{"n_layer": 15, "d_model": 256, "n_head": 4, "n_kv_head": 2, "head_dim": 64, "d_mlp": 1024, "vocab_size": 2048, "activation": "relu", "norm": "layernorm", "norm_place": "pre", "norm_eps": 1e-06, "positions": "learned", "qk_norm": false, "attn_scale": 0.125, "bias": "all", "tie_embeddings": true, "parallel_block": false, "init": "normal", "init_std_qkv": 0.0225, "init_std_o": 0.0041, "init_std_up": 0.0225, "init_std_down": 0.0041, "optimizer": "adamw", "lr": 0.00195, "beta1": 0.95, "beta2": 0.99, "weight_decay": 0.06, "lr_head": 0.0126, "grad_clip": 2.0, "warmup_steps": 267, "schedule": "cos", "final_lr_fraction": 0.1, "batch_tokens": 65536, "seq_len": 1024, "doc_mask": true, "train_tokens": 693700000, "steps": 10586, "dataset": "wikipedia_en"}
MLP neurons of a small language model. Each row is named by its layer, matrix (up: input weights; down: output weights) and neuron, and shows model dimensions 64-191. Each number is 128 + 32 x the weight over its row's rms, rounded and kept within 0 to 255. Numbers have three digits each.
After each neuron's rows, "fires before" lists the tokens most often just after its 100 highest values on Wikipedia text that the model never trained on.

L6.up959:126160169183124125119169176119136163148116146101128115107110135224091060093147091070163096102103059147150149115107141060093133052101084096159147149154130138108059129158104116141099080098140121061097114175158133110161097141102149126122143111117113156159121124075123174118134168210187121171123129097131172141082148130153118120105120142093181196205118156111106153137072153119085123120110
L6.down959:145045117101132165159143133146135112153071162126143114192157121112109109132129122172130128148176189021053143123097107099176068128162111164155085120150142138135155185098133110146136163131056196176104130134094145095125106167153103100150171123150113129114149121148165104134120124174112140111107102102147122137138099148127153125136129165155063088116169062159105108173089127157183066107108
fires before: " |", ":", "er", "al", "–", "ner"

L5.up964:140139118137119124163153140112115132172149118131135083168065161080106131145150024078137143151158125116130089161148107115186150111120148151133134132092117043147155106143138122154214133143136136193044140100127157133095103095166103097127174120153049146100114136157125123155125081153127119093110209147115121090157143155071127142140132128132187152127140150180121125133112127101133121120145
L5.down964:186065093120114144111151096116080112141131134147066086100112148109123096134130170122178102168161174144166103101148067076170159138131094105132201167106161119065142093145137136123188105135176100113193148116158048117094112137121162082129153108144078147206220136125150130083123101093094104171126158098151094121147116111145122182186119094148116134131131189145116109099182141072159146136112
fires before: "s", "ed", "ure", "-", "ing"

L2.up84:125087173167100113129125105187171141205098111119133101202072049154110122147118115104122121140134141142121126127126133138151123174117165135144130137133132091129128104182135131139152114086165124130186080156131148097148107160115207133167175127134090107132041104026118162082105148153106137155113121207108156178180115095177052168114181103116142138161156166075114113141072133093079163202101
L2.down84:157122094105103134152081179109080151122110157139173160128141110172116134129163168144102130139120156185166141081135081119107175113120104127107166138150140157109129142098109119208129099239143112152071090111199132141105093101155112075115134135112180169121143120129122130172116138096136171101098110092101114107107138123130150095131159144181129127168073149093105163138099132073183111081143
fires before: " |", "→"

L7.up308:159115160047161113158096132156196172151180144126129111133123122152160113164110055108163134150179151098129120076124150150149181147119117202159118188091132131143137177248121102111169111135112129142130158154153120167141137052168185144148140110136114104084161121099114091088114054135172107052126152159186120120078151104101109135100131127045152100164169080134152121136160136097141106139089
L7.down308:158143099126129132175124114136140114151109131114145159139107089128129113133110166129134153183147104177127118105162189141165136190092102100156074163142109128084119119125164114150075133095125108099130118093109134160115120073160160099191121102145123158102177121125133069148192152066159129145148151140115205117158125077110249165116136170148077060116053067091131131124179116136127109100171
fires before: "\n", "s"

L7.up190:151115076114179058158127185150189176127165159132175188166124206121169132053095118098178109176123095073137105135124155173147113173176135192128141176127128089145064177107171164136126157160127136083127180129081139144134111048155176127186135092152116106126142128131089075144098150126139091085092103175106170131090120121115151115143159112148127092126117127109086140179200111106099108094162
L7.down190:121133108108128116139096130162146085093136101138133169137140136079140127099101145147114122186148134103129095125099126114164145081117102094162139099170165117127123103165205218103174129125127134106114122095093110145143070090158123122149136103080175118154170138150132112148111102119134238104159160128133078095135093179093110095158147150197127172114122118101102083126191167106141145158176
fires before: "|", "\n", "-"

L4.up638:141116144134068110156125181175153127148159099111108112149142139170149074095102126120194138148152125135111060137131149188124117113108114171130157202143120160107115141150111155114079129084125175188020109163065120112168096108180144143145140127166138165140118146085158099117137112207136139076178126105160166139121157105111145171092135040161107097162145155117064091139164121093111142112110
L4.down638:165087155129134091135084130128151091158038099130113189098099025121169101131083142092141158120147080115133134116148086139091157109089087144136155154123093140138127110153089178080085098107139106165140124127155167151089136101077160107166101140120073135155140127120137089119113140171161178170134184108170153121108124120182123171156106204175099071103132102141106128113174141083158196166077
fires before: "s", " ", ","

L8.up879:120140123167069162155161129124127167152114109125104146124107124145165109121137085131124121095114105104101108132128165114126108178147122143146100145121118096197128184206127056123192122153073118119135083158122083086114110147160191117140142130157148126142062119100150160095121115199151120106144063124123082124171068116166129160103188090079153130142110129133112176081164121141119105141085
L8.down879:146131132173201093109136074092115161110188119186101147055141105073093167108159159135126121169116089188137170144140087142117199143130078161142138129133131173161084115061105166137142095142113156132089164074164154119125152090145113110148135087143063137145111109195108105185078115143104133152147159154124128084134100140132187081091114151133131100103095095170106106070092107126120155135120
fires before: " |", "\n", "Q", "76"

L9.up202:140125151170177121107121136166161112105137140109096107137102147175197095039077147130236119187140164148149143152148047177106120126073125131143190171081075140100123168130077110145137157144073136156094101120129050153160126081177147131146149116117107156095132092080159128140128062100118104088055156122157212107103121140126149103113173120135121060123160077148160093179106168136131080158119
L9.down202:070124113204123131153174116102139148163117134099099158065058066186082099092165136149119146107127120112130155160185115196115147102130141138161183165119106123147062162184106067120104137157139094115160109127173111060102136126126173106128134126140141127158111111151109113128085153116153085156094116118139143115117162102103090121146149170077044192130106136122204118156077110153122186099072
fires before: "s"

L8.up421:119161105097144102154127137135159174115120063056187098143130137128122157089129098158232125137127102115129158127163149124136124108131086107156182160109136142134112091171144132111140122138174168136126115162100143175135143124167156136137151126117128117098087138069075104075108173146149057116157142141168162155129181133163104125174115082093147121165127117165179145123122158158210061049151
L8.down421:099162137141129124098115147105115122163085130113152113132231124147102160103151133094166102115101163121091145068141168157127160130123151144117111095159165131113155076159153132130113110223181147089124087117150175084106147158163097168124140117186117114100142123100145129107073150149054075138088104172154146144104204162165110154097116118118128087110117078058154087115085162126128119107105
fires before: "ent", "o", "e", "or", "ri", "re"

L2.up184:090154184100144123113124177116125230134164085082101136147062056107105127171089139124104158142135129125126161155109150196125095147163195141148117167119084093133125114102155075174114137152124160176113106087169125120134111074135145071174095120155071170165075111150075179117118161118133127094106086092098153103144165133172148125157155109146104142118114174056137142150152112131116134112217
L2.down184:092105107176097112159122179116067154143050098092121155119143121087165187109127097138108163090162154162136142173123185130082180071137129086135168140184163091145133147158148113099153082187157109142158137113117145128216156117124118116104162074101144182122152144155151123114156116168144096076155161157111130131139126074115129147168111112082173125059198132155146089113101105100110062083126
fires before: "s", "ed", " place", " |", "u", " for"

L5.up68:135164173113117098149171141117114173123081107109118151151071143115180129083101117103118112160125111133090140185134143199141084180141166144154144138127103106114084154140108153121146166167142173126055161118130145159135116030148079111170155121088154122110128109124147121163095127133100135096085108153139163145051138087152124116152171041129110123143139112142140171175113122109140077069169
L5.down68:129141160093113047143132021114136141111091115088087147171101111095157193135122143163073089098132122163093045122149127184139156140096097125120141162093158125124087149136101131127088148133131128135119117111160127118139110122157122135127081143089102068087113124119180143226143130150172161132188106072157110135088085086073115099153170128125151188117115160070100090155114122134148128131169
fires before: "s", "struction", "ne", "se"

L4.up549:142180109164127115109066139106084141130155120087128101119111165086158125078096088114147045126128113126132125114101184179136131179104135183161062210103109114149115097173148095179230164162150106134139157117113038074107078097146162133153153090146140102036141130142067074148154146124132120060112067135132143109074059138153163168133163141111140094109110165168142131090180137090109183151026
L4.down549:143099057127117089129099115126098166125134110104119146153086085057128115120111171155103090133126106120141099119133159195161147159160154098130123131094157130176082126151181157117107160104129144158142114113180104125121107115143089071141091126099155072137174133168130084174129096123140196109161109181127112069133133231139186121090110113138108095131129112079141094093179138116087182190164
fires before: "|", "\n"

L8.up480:138131140116162149167156226143160122127104171107185161126159180098147123106100128126147165096165144086130092167147139105114115109241061187124083171186088096123102120128107139144157105106152163089163111105161106125093101086151077133163123099098133158102076113130050092113130095061164144133064191073183151055103113132161086164113118135121143135123167094131112066132170139069130134107097
L8.down480:082139113134167125119152123145068157176078140147104134119116122139174177131091171094168138108131125156077103178130139053195109160103054079102134161179145158110087084160081158155162121186156102110154093134150114099103171129125109145127173172098133156116105124131143121138129116137141147104115114108125134081184121185103129146099076176114097203112143071097114106192134169058120143150108
fires before: "s", "d", "r", ".", ","

L10.up857:176136115088182068137109139107164141133149050101195159131168143083092139129107100100176090143148093136096138147110145170085148124155156139155129197143122124131092105109094099119159134134138137078121159137141091093095098053106154122166170076078138127084148127161088130123108086134129144106166104196107204150096065097118138105134099194127109111114152152135095083079151150167061131092151
L10.down857:182130152140123120111132083106079076127066150191091118188105146088085091109163152177126134164158123196142111101148138144080193116172149077161075119106154130175146117139118207147101144128169153128118091087093099148128118120154162107116129117103127145165169132093161143196184156112107214110177168138137200086138098147147147166156105197131126224126097136117127103089125113112074135133082
fires before: "-", "\n", " "

L5.up600:142116115112133119141149126207114236101142138125166172149147142141167075054142090084162147177122121150152047112154121130141139125109164157150061126086123105135097211117107178212138125173133113191129164153111089160110120096169178164187152121125079121132122130135122114190133166108174097071123146171086149175147126160060106149124077094118139132177113109111145163100118080063121133133146
L5.down600:118099097136194131116105083125141116143186119086154093090142117090119194165119096131105126117138089153154158109138130190147127147150041150129131138155142087123057119158122089095142153113124079059059141135117142202145142090173146118165124092070154165138115125180053119108072100089138150125117089120114075144126072115136099119124095119140214130095102144162110171128135110129127111180164
fires before: "\n", "-", "|"

L6.up840:161102128123121100117115162199145142179094134117152147134122134133146096105134100122158072144152136098109120127136153106161112128151169181181151139080102000118109109131117116126144123116135127137145142112103153183106155160153164083106161111121122219136128083146114073158156142189143090135116134106105146155138100116186175154147147152125145105172067198134042139153182154159085116162149
L6.down840:163195119105134137194166101099123091198113164138166178142112137128109081174139094145160084138112056140110153146117118131105088116149169122156109148138158092101155105117124157138141114138088044159172131105101104091110131157105127137125164144111067111125153137148134130070154144097189131120152148153082161166139071156197171139144183115139133148072164093114103190127139130124075207112198
fires before: " |", "\n", ":"

L10.up192:161109093088132061132064143123127168098151139084102137192141144112152108074066062117102108130180122136138095149099153111165163129192095169159148164072127141128098162255106029093161151117172136112078151141092138126126084095123164147191107078092106123099149125154082144112157152067144089122114128129148157155120114136179132108125086116128174181129149153136160113108131167130117136100066
L10.down192:126114099145119123060169099123054153119110137138106161131113185108141153144129117150079159123065170149145112100140156081092214099115150139192119101062134145189144129050142133166134135111126114124140088124077110086146064125160119131146143059135146101187135112153172083180168106070143156153115127130112091090140049143112160199156119120128084069142066115145134112085128091111113163145156
fires before: "-", "\n", "|"

L7.up18:146166136050157055146116139081174178087127151115110182139075101103168072088131116100110092150099149138110120101133132191136109144152136154130092103144144167117093129126158189158170130139106160183121160087097085128131108081142147143168138115092161141060122102105069132072098142145109112158068104137082191129124130111135113150136159103119089061111134147065049146146133108137135137157126
L7.down18:116130185073106080141082110109101122126203149074186084051159157106193115189174084117138089134151157098094143133109057138120108155097070119148135067172104185156134125188154136133065159132117123150089105102090116080106100119141156149131133137062189130164063133118108109154101086126194195162112160124162102155152041134113125111162107197133135136130117140105147070106158126096129110158126
fires before: "\n"

L8.up361:117198162112144120093168159077169076130157147132142048117174151150140103146163085154143122118140209112075117131120171142211100125173225158147183088144105102116121185133099129143164115099126088153151090187136097171107112145098150110127109118140133117056068133177107147134101090143152152127185082110149138168144117124134102126086152040121124154096093115090117116119132154132122106115101
L8.down361:185153107140121149064071174139135100151154180118110121208125096079095141085113096105172131106095106114179093090135165184147127156104134066136150173171151085149133151121083158082142113102114095153159084139155108157106140138106112140160106062107143106061083128156139137172123097127118182146133149137164060091187134116130158177116093108149110132146156109123132159147133115130097153125097
fires before: "\n", "ar", "re", "udi", " \"", " 1"

L6.up155:192131111115098050088136165190140137130119126129126128096079197183116117104092119126154052141089179063120080113139213111115078126133192160130105193147066118120090158146118149135120097109139130176145155120099090088137137123072204166129175029150125170098079131129119127122112097179133100151095093136150121130126157141162145144119142150145177130122128118138015150102138128153128146148100
L6.down155:164132176133106156139123182102111133118144160168127148122120162185114161203112159112101137109164117142118150099124137088087095064186107111144156096212135092136131112148159180132107109165111139168143102128104133133193095072127075149100144137214128088114133133126069152138122130140042097136149155046185106079117127158180140098140155123179152171061190111146090150115111126071109149115121
fires before: " |", "R", "S"

L7.up264:151137155143119076129157147173124103223126099130081164088145142143106096155093097117133084093126150139154184146103149078123151127176118133105138115057121148105140133102144164125102123114167116156129049206130130109094169129093143152067121087104093143152070148141136165059145113162103098129094093103173084144154075071130087149106125124115149161159169159124101136133142157086115113088118
L7.down264:113109139066144119104148155136059176075125160211147180094108088143103110147186135133120149137098170104088126119118111079112142101106140137145156117161160175158100119074127119159157127202065115122114183161148124134140147106089081171170130120153136163180142127085104113197151115127085141107159110141164160102148136065134149005148086155118100092151146135147158141102130129097126152122136
fires before: " |", ".", " July"

L9.up643:119152139084168108156122124095104094097100153149121093084075140153177184068124081139212115140132088120057117088144114172206143149167085133150140150110105066129101150150148121120178153156103172217107150111129127155129142145206120074141122120173116134095134143094073155097143123109092053166091122147114191085088130043128140139152136161123181136161096107159124166164141121173082104132124
L9.down643:194149146117107090104123063155160145149199097134133203142183186098062070159121114191051115108112114136088084146155102132156125141122096190124174156150144126031138151129125114123126108171136139108151088099122127136152120131156127086138044164061129117143127131106125115146147158125104126071116150128139109170167166137131100198114135184078102194092161093107088103134087114116118133091176
fires before: "ed", "il", "ing", "h", "in", "th"

L5.up515:145138109144102116174095148115109177127106106109176128141158107156081108115118098108140114110115161092167093123129149153142116097074135124131095136135118114163105156209140140145150130125152153151171080123123098095188102165117185137177140155147102134080157108080093138139126160156108090106128087126123153186126157130153138118120095095158115096133142119127140155146162110157145107143158
L5.down515:109129173196163153149159101156158070132085168123105125146151130123120143094078131197133094113137177105132112117130109125160093119162086149125122127146102107114114103051128122155053184167204122143165127137097183139194138159120127075170108124159065124106141131142147167146184123163125158159155121117080140158112141153208111134075168102141099058119085109129143063134139143068161144126154
fires before: "ent", "er", "il", "o", "or"

L2.up742:133144151122165133167134154108155188130071128105116073139133100186170179100095128102118095187120131107126138102153064103215103121190100143131120127111117080122090150196142109159151089070122173169184171149117141158170083105181160134192124031128146105097135120082041111124091147139127098131076147180126145127115113091141158170123098150118090117140162178167110129139163124121113135197086
L2.down742:131142052148120145078117117110119094103099175156107154149098133062118146104108136202121145160125071157209115143141131148095163103124125126119109140082221136145117068120188154101163188145174107106147144117163120105118088107138104129148172116157119061135209120163171121168115138104098211140133141155121077127162123146120137110107147167147138127088148164121131103105155116111109191159135
fires before: "-", "\n", " ", "==="

L9.up177:159122157117137105079070217147178101119115106142214129131160129098090080085115165097171146138160130116097077118102190092134149114130127108118164184136151175139090117127071119106144099105107128133139104118152121143122120089151118103190125098068121160093120146117133074129149088120107118098117130129173200139096150111181173123109122131207139120114134105092151109099095111149103108077114
L9.down177:098087075149181075123149163165122086158102118132093163106150150127119165088055183115143134146195109132142135072147141179078175099141107104153154152093170133079115136127098137108052122149118099158171145072115171089100143051148095127137092155098109132153169150126107165183175115097188143126129150101128083112137160119136144113141094126158081119138117083198162075102136123143139122117083
fires before: "s", " ", ","

L6.up531:167160146132099096122111135184109130131171126094161177126123124101179137104117121136134101143137116064125136145123137152093057095162137104127089140122069036124103133117145098123152095149060144136125158128109097129103123080150154105096146128166111115131101126142157114098028027152239138126130106154123117143106096139159112116098165140061148146128119153114124099100131132134113111156109
L6.down531:111103089141181115111125093115188188136116173179077164147135080148091138134103135116136076201117166139076115126131131169138155133091109066132115084098116139051151121118204175133068148107099121101136128134076162142089152128211125110152097101136121106092144129114089060116118144121121137143146137153176101101111096097141177130139131137123137116096130086152143131097106152167062170131146
fires before: "\n", " ", "|", " P", "---|---|---|---|", " |"

L6.up982:096142130161096065135090092172083158219144152087147090131064141101134099131128082136125152093126152136124123143113076167112097172109144159155156074144137045142135071178138079158146145119137150098131079127093165099151145151137093164111203147173111119136080154102116124049137111132169100125180132141128123129122107083093101193092158131090116157153200211123096102116216124088111115127071
L6.down982:121125117099128095130120149137117164085135141118126152132138089141099087137210113156122132150124160141137118100161100152137135126147119125133125127136119147129131133093116107180095076183141111128064168171194123142115114089151089092095151148102155155150137101106086117198125137100135167159120110119157165109148104093167124112112136212163122102185100126105100135120151092081138134059138
fires before: " |", "-"

L6.up794:139120170124140127182175134238100125157123121111159133129177173131189111085094125088151016162122149082127165180129153121121027123140173133133203141119135139121147148085133173153084074109143180141102140118153130123119204103096153101151112073157037122143119130126153127099133120105115085102126144115126150150142150078129110130131196125133120121129182132113143135149132130119119086071172
L6.down794:178143130165093107054115159229108135167105142140120120122109165169131081148083154120159112141119089115123079143146118120091105135100123140128143108107165128083090126155188171178104145090162147162133070144111103130109132119140069209095112139127112127145174108041169123111147128096087144109134152131104197177156209148153113147089145158129100129123157136097048092124103112137087083138122
fires before: "==", "|", "The", "A", "\n", "==="

L10.up232:200145172079125055135086118078138092093144085125146108177163123108121149140121141111176083142097119153100146130098194147154182109146162069112142111179091121178083184133135102097176078091057140089101141147125076129147111031105151114111146089100149090141107112160122155112110115183143120075163123145138128117173143127176094140121174134103184134120170147175113082146157191144091119040127
L10.down232:097132141103178129129094097156163162122095152149103084157113099098145234103133127094128153150175114136144091104106107183139177078080125106205125129189184172167132158111141144133116136109199161100106126149128117162153116131161088150147144134075110079111155102134059063196127120087130170116148119178096167056140100162131121154159130174122132119111190103158168116110161085126053136115114
fires before: "\n", "---|---|---|---|", " ", "-"

L8.up324:166156209097124128161099069138062075168127117102117130097097141121127137120093125070115119119101113105124154166146180118106099119128141125145171122141138116117171163167123124135111046119132142102070138138171106114140162110071173096163104089099076110171111113114080109064101129112153098091166119141132147156129172084090138140162169146133150145165148158143150146193144138139149108084109
L8.down324:140085098130152084083132218151130104128097142138127135166108109072136105144102078190130134138139104159144047123159132202141155072143118086145099155129140144087088117127192126169144176148150154116129169107168134128126076124094096169164145127110135091105180109125155073151151124106071098113116079136057151146123176115166106115123118126146141096098132145132139144097123194094109159116141
fires before: "\n", "|", "-", "American", "=", "The"

L2.up1017:134120166138131106125102150134118144133073109063164043168117088120153117127085101092186115156135166095102086138131111132167119137099227167170096175168103109182080150102088171145136140100175146209149095151138134134100115098132151133137135117119128112142133121103120147114156142118081148149095138131166161218156135061148117083053138081178105159172155140065139130103160114167120075178153
L2.down1017:145115140102117151096145193160090144188135062137113122152156083084176169122121142138125068118111091125082132132116122079119184115096152122143136156104158124172123157071131111127158134111062099142178130105139151116125163128128123183096172092126151079112152129173219143167082095190123098080142115057191140162103127154147134141116120128069144147067160110141089157075068102209125084153129
fires before: "ed", "ing", "es", "ion", "s", "e"

L7.up417:206113116112162094168095150132174121128171153119082123159135129122191135147095146104162127202112210148142086136098088125143095132130108163160155106072110087162106176158097130112109136162126127111108151125182139170128113063185192138150123094108151115087150110110056133128110116129103088087120178139133166132118102077103123087124102114129124079120113080178106159152199138132128082130100
L7.down417:062126195074109152083143158122109123131138099080162130082136128122101133055112073126096132102129061136132144117116162124131145147133127094154140197154109122101078143133134160121185136134146146103096152134188154097143142147141148094127092138128128126161111127180095158165101046104141217150107129097114132096122058102119129174140140189135182102114078141110116112105137159108085182160107
fires before: "s", "\n", "ly"

L2.up562:132108168061129134149156155156108191136140079133137061116095144119142132157091125110170134090162074077103100144135089123154080117155108125149121154048135082155096106158083163108163162126120094141102170125179146139137172085138090172109116107126170121142063139100159105084135106182066122156101129123169167131108078130147160109057146070150110159094161192087157111147131126111128108132151
L2.down562:159154107094164116141056117169090091084096183141155216118119135112145101147096121155120144108156126136104089073124155130118133132110132141120065145117170126176155116141157147146134109103086169194137182140065100102105160107184116126147158165150138120067196128178147108149090125105093153120132132144153107169136144116133172157141112143094150053100122139169150117163173127129092176150123
fires before: "\n", " to", "s", "ing", " of"

L8.up321:120074136154118162134095174151153140140140118082160130167096156091102074143101137102164105105137084102083079149139165150140149172179162190139159124066098103125082134139085165128163126058132100111142120130125177181125100134187077180182150144126124099110149120157119095133123104147089130069160072141141131159137116166159094127072191112118125235142094182110137157104108123122116067081071
L8.down321:091110163176140148122144118133173147140084171126133118134096090130118108090145138128145154113114129114094088094136187130093181120135087174166150176148176096193177182101109172146135151119125100101139121098163185120115113157076079121156158159115124069068115127158187177132123080135035181161150091160169091139107149128057085089133155107142129087115087122059105132137100150151116131135181
fires before: "ar", "udi", "or", "re", "at", "age"

L8.up631:150173123067133076162152156207194157123135130135160107122161139119186172125128121147151118138139131111148116131134103177176131123189131137120112084123052105239076079137140118122150113185099140104106166132160162147139114083188133075125104108169101108111102098104118097127118132125146108137115113137104152103128118126100139122163163188152133115144116162118157108147190123091125069175139
L8.down631:159085141131149142149150081078100107166069124134087165145065109137164159096127180158123109124171073171116089137077111156109173045070169094149154126151111117128159111129116127117099102152112149128169118155136141120165121117120129109148101101106150169165170105130114182136103162111114151126168122161111085081172107170148100108193158115150107096075124136129104166132089145125081214097107
fires before: "|", "\n", "s", "-", "ed", " |"

L4.up414:122149133125147075169158141131127164131114118103154155122175146161157099130156104132147057147102102143128125128139175155156161082149136133181127152110111127213107177135142122203155097145170129147174165128113067119070149106152161163153113103096070141168127140118104090190120157126112134070139147158149138139152125137165136161133213107126145086104154115085091169163150109116164108125116
L4.down414:150106157117100156102120143129123161144153140115117151080122135107117158147149119135163135148151073175099038146148077108090136117136076118124097146113243081117076097153150127097144146176132059062074084149174114091114129125112134138188113142099134074162158094179114155146101146087128162083161135105118155106101128081157072179123134159175148202101125187147147100128128117146146166196170
fires before: "-", "\n", "|"

L9.up224:071162146140103108147163131187118138142202108073174105156122159130156167141149142169163110112123141108147136128138090158123095107151066157152132181091105107101082135142105117117075111108104150098153153170108160111087132133131154130066157107170137139116075106060132134084138168189213166124120162127158116107080099095092054170143203126098159075177105134113136165120095127117123061157151
L9.down224:140118123143159194117120110151050182191111149102095136169137052132138151083143077155159170165103158138108125114188112117122189216120070090134114098131116061094106145145223119063146151151131164166142126126073125137117095083155116126086138155180118132145095113142097042117135127141149122133145122113124140119131065079198121109101123144114181138097140090096187182175144157175142144160089
fires before: " |", " ", "%", " C", "ot", "==="

L4.up688:156123109102157116214130186172075129145168097107123149168078161179135074079083111153184100173145126100074070150126168150142066103136094193157116176117119129194140128132114139118120112149070125181067141130049130114116156108165144159165135100114102140097103133066148062138152133137108109053134096119172162152080138137147131138128127080152153098117164167165127131094133134138138194102085
L4.down688:119087120134071131133098098108115094110092103099154193080138008110146096168138138151137155131131091115125139110134092185130144139077105187134111163120091096148141096172137141118069125088119107123139144104186151118145120104124145106163103160129070143125154130134150117140182152111118177172094166072158164145139146087128113173156119157172129090079109118134125146121149134062160122204079
fires before: "s"

L6.up992:122120088147140064157116177151095133116092094111172178108099158128161152170089097099131032157125184081097155133139145130108029101200151083126117150150000139097163162157153098129104110071106147097108173119099113098158149125118114111149164050135103140108098096158164088105148131158143162084150149157111169159111110124125099144068221119106129124152136119073123118120147115115086117176122
L6.down992:144074157115168129090082124120128171093147227135079103148125154131145088166121122161156119125164124178074164085133115148072184108104081102159097115130112109134106125132165124154140145155138158152081144078096149150109157109143052175084117118111146116165153123149097121134108170129092091192122175088106076085116172146145162067153103155152163172119141166158136175127127136124036153145085
fires before: " |", "A", "_", " P"

L6.up954:149125195111157120154201135125109103246086105102151174110105153181129108091123078113121103177139180098116152186097177137162118127132179082155196123142103157127128176139110081155099068084135118098126168131128161139111194142085101155090152086139115149116124130104163101043166161169081096139129129141113168187111151077130142179151132138096131117172095132138116151176127159139137117102156
L6.down954:142154124144130181175060141179128123092169171124118186087108132139144127129081122078026112155124147104077134124115199137175118174144088106133104174149138193176142127139194111131116122146094112238127079140106140089184124100112132144152162138081163114057145131099088136107123117152095164089135119099138105125093075135135144096122149094141169105134114143125127106163151118080109082135078
fires before: " |", ".", "s", "S"

L4.up909:088133122106188095114130237144127144177130113109123084142077100211097088111107099109084098132132145093133136157123156128189094070166106130129167151156067121101165210154122165088111088122145123161172076172174153083156094133131156130098144096136157158104081133090121129114131106125136112125095046123125118173069154118134102125147136160083155163163090143143092164147158117144105165114144
L4.down909:175045139135115135129174039146068112117096108192147139153132197127113163115127143110119083152095089114113074162114140111066116124153095130138153155116128139173071129117131119138121136141091190128106141142091119150140174157175100157114152172084068128143174118139130140126116080144111117049143150088135106113104139170119137145066133162187100122164168074114129113161135102108123035084073
fires before: " |", "ing", "L", "ed", "al", "s"

L4.up211:138118166135079136147128152098177183178136144126138148111156088121086091139112085081173121120111053151143050107127140157119106093136113134150085116155102115178125128134087147154123112115111175126144078143111156130143162131184161169143163099083156144149110096078138100134166117123153116092096157134191203145095098084130145182088137140067144118112185163143145116146135125089129162096090
L4.down211:122150108123064160145152092120112087126155131082110107122155172156109116107157130106146082135085135135124118149125173134196060092121096078114092037177144166139085080135131108086094123085171149142145096142101158130166139181078078137123114128125103131137136120153166121145119140173167114147069124134184108156092097134036112167113131104119116108078141168166160092137052122152090091102121
fires before: "s", "d", " of", ":", " the", " other"

L8.up160:134126135102142133139122063255138131129185160159152079134215180150188138090120107092178115181142118106150119122125133111179101146125167141108173111126131124122096160098129119137134151164126186151136185166130117144132162081126142130163120100121085105158164119111091083082135089144138061081170142141107140152136096130128137090136182152079190105136197183148149141127099125108135056102104
L8.down160:190122096156148084089110151166121083162109153154127146178091098125151167103123110156155107204124046131161085124151109171150149125120142122177131130068196112093118083201207171120164143113146127126146141113097112115115091084130173115155127090122073100149201129101174109142132136128094105088129115170082133162166154165134126171106165127168095100044127122118140118105172164068113158133140
fires before: "\n", "The", "American", "S", "G"

L5.up903:126178192142092079124079181125173121116128125095100123150086097134089184093145055132129109104147128163139143104146173111118143114182106124145116121114046103125134090151122100139171103120148140126151098099106060108017121179111129149119159115163148163088127104095122191059140112130119100097182104139110103115130146088182174115127100168136165138141187198168082138142121118136141109118111
L5.down903:110141122148135120143129140105090152056146177108151128126127117126079176121150130207143131148179142111131186118135104108095128126150133067159165111110135131140155107104101159084122104139103127134110089117158154119067104081073095123125193150153107079093148121075110196143107157160115110085109091113101140099134107138175128073136146175093109170044159044080163192183105126157137147088120
fires before: "d", "0", "rt", " match", " |", "3"

L5.up662:159102144145129090148129168176106153218128095138116077127095096193115162140144094101145106142113139048140057104118157113145125113143159128129070132110112123164136155161117101183135147078148167164134176147086071114092176122130140156123154099118134149115115155131103150059079133159118158175101060165160105191118109113090102116091154114135086095172160131107102129109179115097138195127116
L5.down662:144159084103153085121164122155104174154144148095163064117175164154145142104102154132119102119165120131124106138128111159102182138108016174134153135168204160104125163110131159099101108117165154108166095105103140111163084048136098170117104180104142099075122136107041142106168125175098136091104130164115133167101125108123125124194106143154169177145170126082102093159161135031160119084185
fires before: " |", "2"